config = dict(
    n_layer=10,
    d_model=768,
    n_head=24,
    n_kv_head=24,
    head_dim=32,
    d_mlp=4608,
    vocab_size=31871,
    activation='tanh_gelu',
    norm='layernorm',
    norm_place='pre',
    norm_eps=1e-06,
    positions='learned',
    qk_norm=False,
    attn_scale=0.177,
    bias='all',
    tie_embeddings=False,
    parallel_block=True,
    init='uniform',
    init_std_qkv=0.0191,
    init_std_o=0.0191,
    init_std_up=0.0191,
    init_std_down=0.0,
    optimizer='muon_variant',
    lr=0.00874,
    lr_mult_down=1.5,
    beta1=0.95,
    lr_head=0.00356,
    grad_clip=2.0,
    warmup_steps=200,
    schedule='wsd',
    decay_fraction=0.878,
    decay_shape='linear',
    final_lr_fraction=0.05,
    batch_tokens=131072,
    seq_len=512,
    doc_mask=True,
    train_tokens=950800000,
    steps=7255,
    dataset='wikipedia_en',
)
MLP neurons of a small language model. Each row is named by its layer, matrix (up: input weights) and neuron, and shows model dimensions 224-287. Each number is 128 + 24 x the weight over its row's rms, rounded and kept within 0 to 255.
After each neuron's rows, "fires in" lists the words (lower case) most often at its 100 highest values on Wikipedia text that the model never trained on. A number after a token or word is its count.

L4.up3753 [103 136 148 140  98 136 129  89 140 144 133 119 126 140 176 107 105  63 144 143 142 121 125 110 100 120 171 127 132 125 177 126 131  71 153 132 143 107  78 109  51  70 166 146 152 111 168 121 182 123 109 110 100 166 142 158 135 124  99 162 148 128 142 167]
fires in: "to" 34, "for" 14, "of" 11, "such" 9

L4.up85 [112  98 144  68 130 141 133  93 137 137 122 134 143  87 117 133 141 139 113 145 141 113 148  85  89 132 141 143  87 176 143 138 110 119 131 127 162 159 136 160 152 141 166 146 156 140  82  84 179 151 138 103 104 104 122 106 128 145 115 141 124 109  98 128]
fires in: "of" 53, "it" 11, "post" 5

L4.up2679 [143 151 128  99 146 138 165 110 162 107 115 148 108 144 128 115 171 109 155 167 153 142 126 141  97 149 144 102 115 150 117 144 157 108 137 143 115 130  88 158  88 155 136 157 134 144 146 110 140 117  88 118 126 157 145 146 144  95  88 140 123 115 144 129]
fires in: "for" 27, "with" 19, "of" 7, "shot" 4

L4.up775 [ 96 117  88 132  80 116  93 105 131 118 139 102 127 126 145 103 134 133 166 118 150  89  96 145 139 115 162 138  93 197 117 179 147 108 116 100 106 131 120 152 156 123 143 117 145  98 117 146 177 143 161 140 116 135 173 125 151 136 115 173 106 105 122 159]
fires in: "after" 21, "of" 21, "over" 14, "into" 4, "out" 4

L4.up3356 [136 160 119 168 121 139 170 125 106 110 115 124 125 143 132 162 111 107 155 105 118 162 107 155 178 174 137 118 131 163 118  89 112 140 114 159 143 131  85 123 122 122 114 129 155 137 115 104 180 135 138 123 143 104 136 111  93 179 154 136 122 133 116 142]
fires in: "by" 62, "up" 6, "high" 5

L4.up2162 [124 118  89 120 113 116 115 146 128 127 116 118 162 161 113 122 123 105 108 143 103 132  82 130 137 111 141  99  96 169 147 153 133 142  70 117 125 130 116 176 101 110 126 142 101 110 194 152 154 106 149 138  94 120 150 156 111 111 125 104 146 140 153 139]
fires in: "of" 37, "in" 33, "between" 10, "from" 7

L4.up2604 [ 93 144 134 111 148 158 148 134 101 135 110 146 160 129 130 118 139 133 133 137 105 126 132 125 161 137 124 121 142 149 113 124 105 130 128 187 120 139 124 131 112 107 124 103 150  82 115 104 110 154 109 121 101 123 116 109 134 157 124 168 146 135 101 138]
fires in: "in" 48, "from" 31, "up" 12

L4.up122 [101 157 139 168 111 103 162 162 138 130 135 163 145 144 116 175 169 125 127 153 178 135 152 103 123 117 146 128 120  91 124 110  97 144 134 137 121 152  85 113 120 142 102 123  94 148 112 152 114 125 105 102  94 164 139 137 138 137 139 148  88 179 127 138]
fires in: "of" 36, "first" 6, "goin" 5, "throttle" 4

L4.up2429 [116 141 174 137 151 117 118  76 119 139 100 114 117 133 129 120  90 147 197 144 141 128 150 157 110 101 108 122 102 115 121 121  92 149 151 166 164 127 146  78 133  81 116 120 145 141  95 153 116 145 148 125 130 121 127 149 149 113  73 132 107 120 130 128]
fires in: "of" 26, "its" 11, "on" 10, "her" 8, "his" 8, "as" 6

L4.up3946 [130 105 149  99  97 123  79  97 145 108 156 150 143 105 141 149  84  79 153 139 134  91 141 143 130 136  98 114 140 155 107 140  94 172  86  75  97  86 128 102 144 117 134  74 108  92 140 144 145 137 127  91 138 123 111 132 149 131 149 154  95 134 109 138]
fires in: "to" 34, "of" 18, "from" 8, "spent" 6, "through" 6, "by" 5

L4.up3574 [116  90 118 143 139 130 164 139 167 110  92 133 139 112  99 145 121 155 113 185  85 170 155  91 108 115 166 119 129 143 131 125  63 103 150 109 131 118 142 111 153 137 142 133 143  95 134 136 174 125 120 112  76 119 116 134 141 164 113 108 151 143  75 109]
fires in: "with" 38, "of" 11, "like" 4

L4.up2498 [127 180 166 146 140  92 161 112 150 130 148 117 117 111 114 110 156 183 138 147 136 107 101 107 111 118 106 169 121 103 141 136 117 113 110 119 146 162 162 104  69 115 119 134 145 171 116 171 111 148 109 135  94 125  92 126  94 103 151 148 104 115  98  93]
fires in: "of" 32, "to" 32, "appointed" 16, "into" 5

L4.up1338 [155 150 140 108 132  99 116 129 127 128 172 123  95 155 140 115 142 128 134 106 166 103 118  73 143 155 130 177 120 128 101 107 128 139 153 146 137 121 145 142 111 115 124 130 137 122 124 213 134 149 119 124 135  97  88 128 115 107 157 174 108 167  78 128]
fires in: "of" 54, "from" 4

L4.up2536 [124 154 128 149 123 137 125 122 141 169 185 143 149 140 112 131 145 118 110 165  97 133 116  96 157 136 142 142 160 145 126 139  95 135 102 108  79 167 163 132 144 131 135 140 120 142 160 123 135 147 149  93 135 145 139 146 105 110  96 124 119 156 160 127]
fires in: "of" 34, "in" 18, "for" 12

L4.up3258 [149 153  98 146 133 139 117 127 145 132 145  90 144 147 135 147 111 161 101 160 113  99 139 146 159 175 117 138 159 138 127 117 104  84  97  82 149 159 147 139 124 113 143 132 138 121 159 116 162 125 119 106  62 134 101 108 103 129  96 111  98 158 112 124]
fires in: "to" 34, "in" 14, "for" 9, "of" 4

L4.up1777 [117  82  86 150 150 104 145 127 103 107 131 128 139 114 149 161 107 133 143 157 124 132  96 117 150 120 112 139 119 153 124 136  89  91 134  92 130 162 110 113 109 124 113 130 123  93 136 138 120 129 177 113 133 140 114 105 166  97 130  98  91 125 116 164]
fires in: "of" 54, "over" 8, "ofakim" 4

L4.up4131 [185 138 129 126 128 149 124 159 151 113 184  99  87 107 125 160 163 142 122 150 119 140 175 134 173 117 111  98 124 146 107 139 132 110 116 100 157 145 126 107 134 146 131 131 120  90 128 139 141 140 178 140 145 138 128  83 164 168 146 137  93  87 111 164]
fires in: "to" 33, "by" 25, "between" 8, "for" 7, "with" 5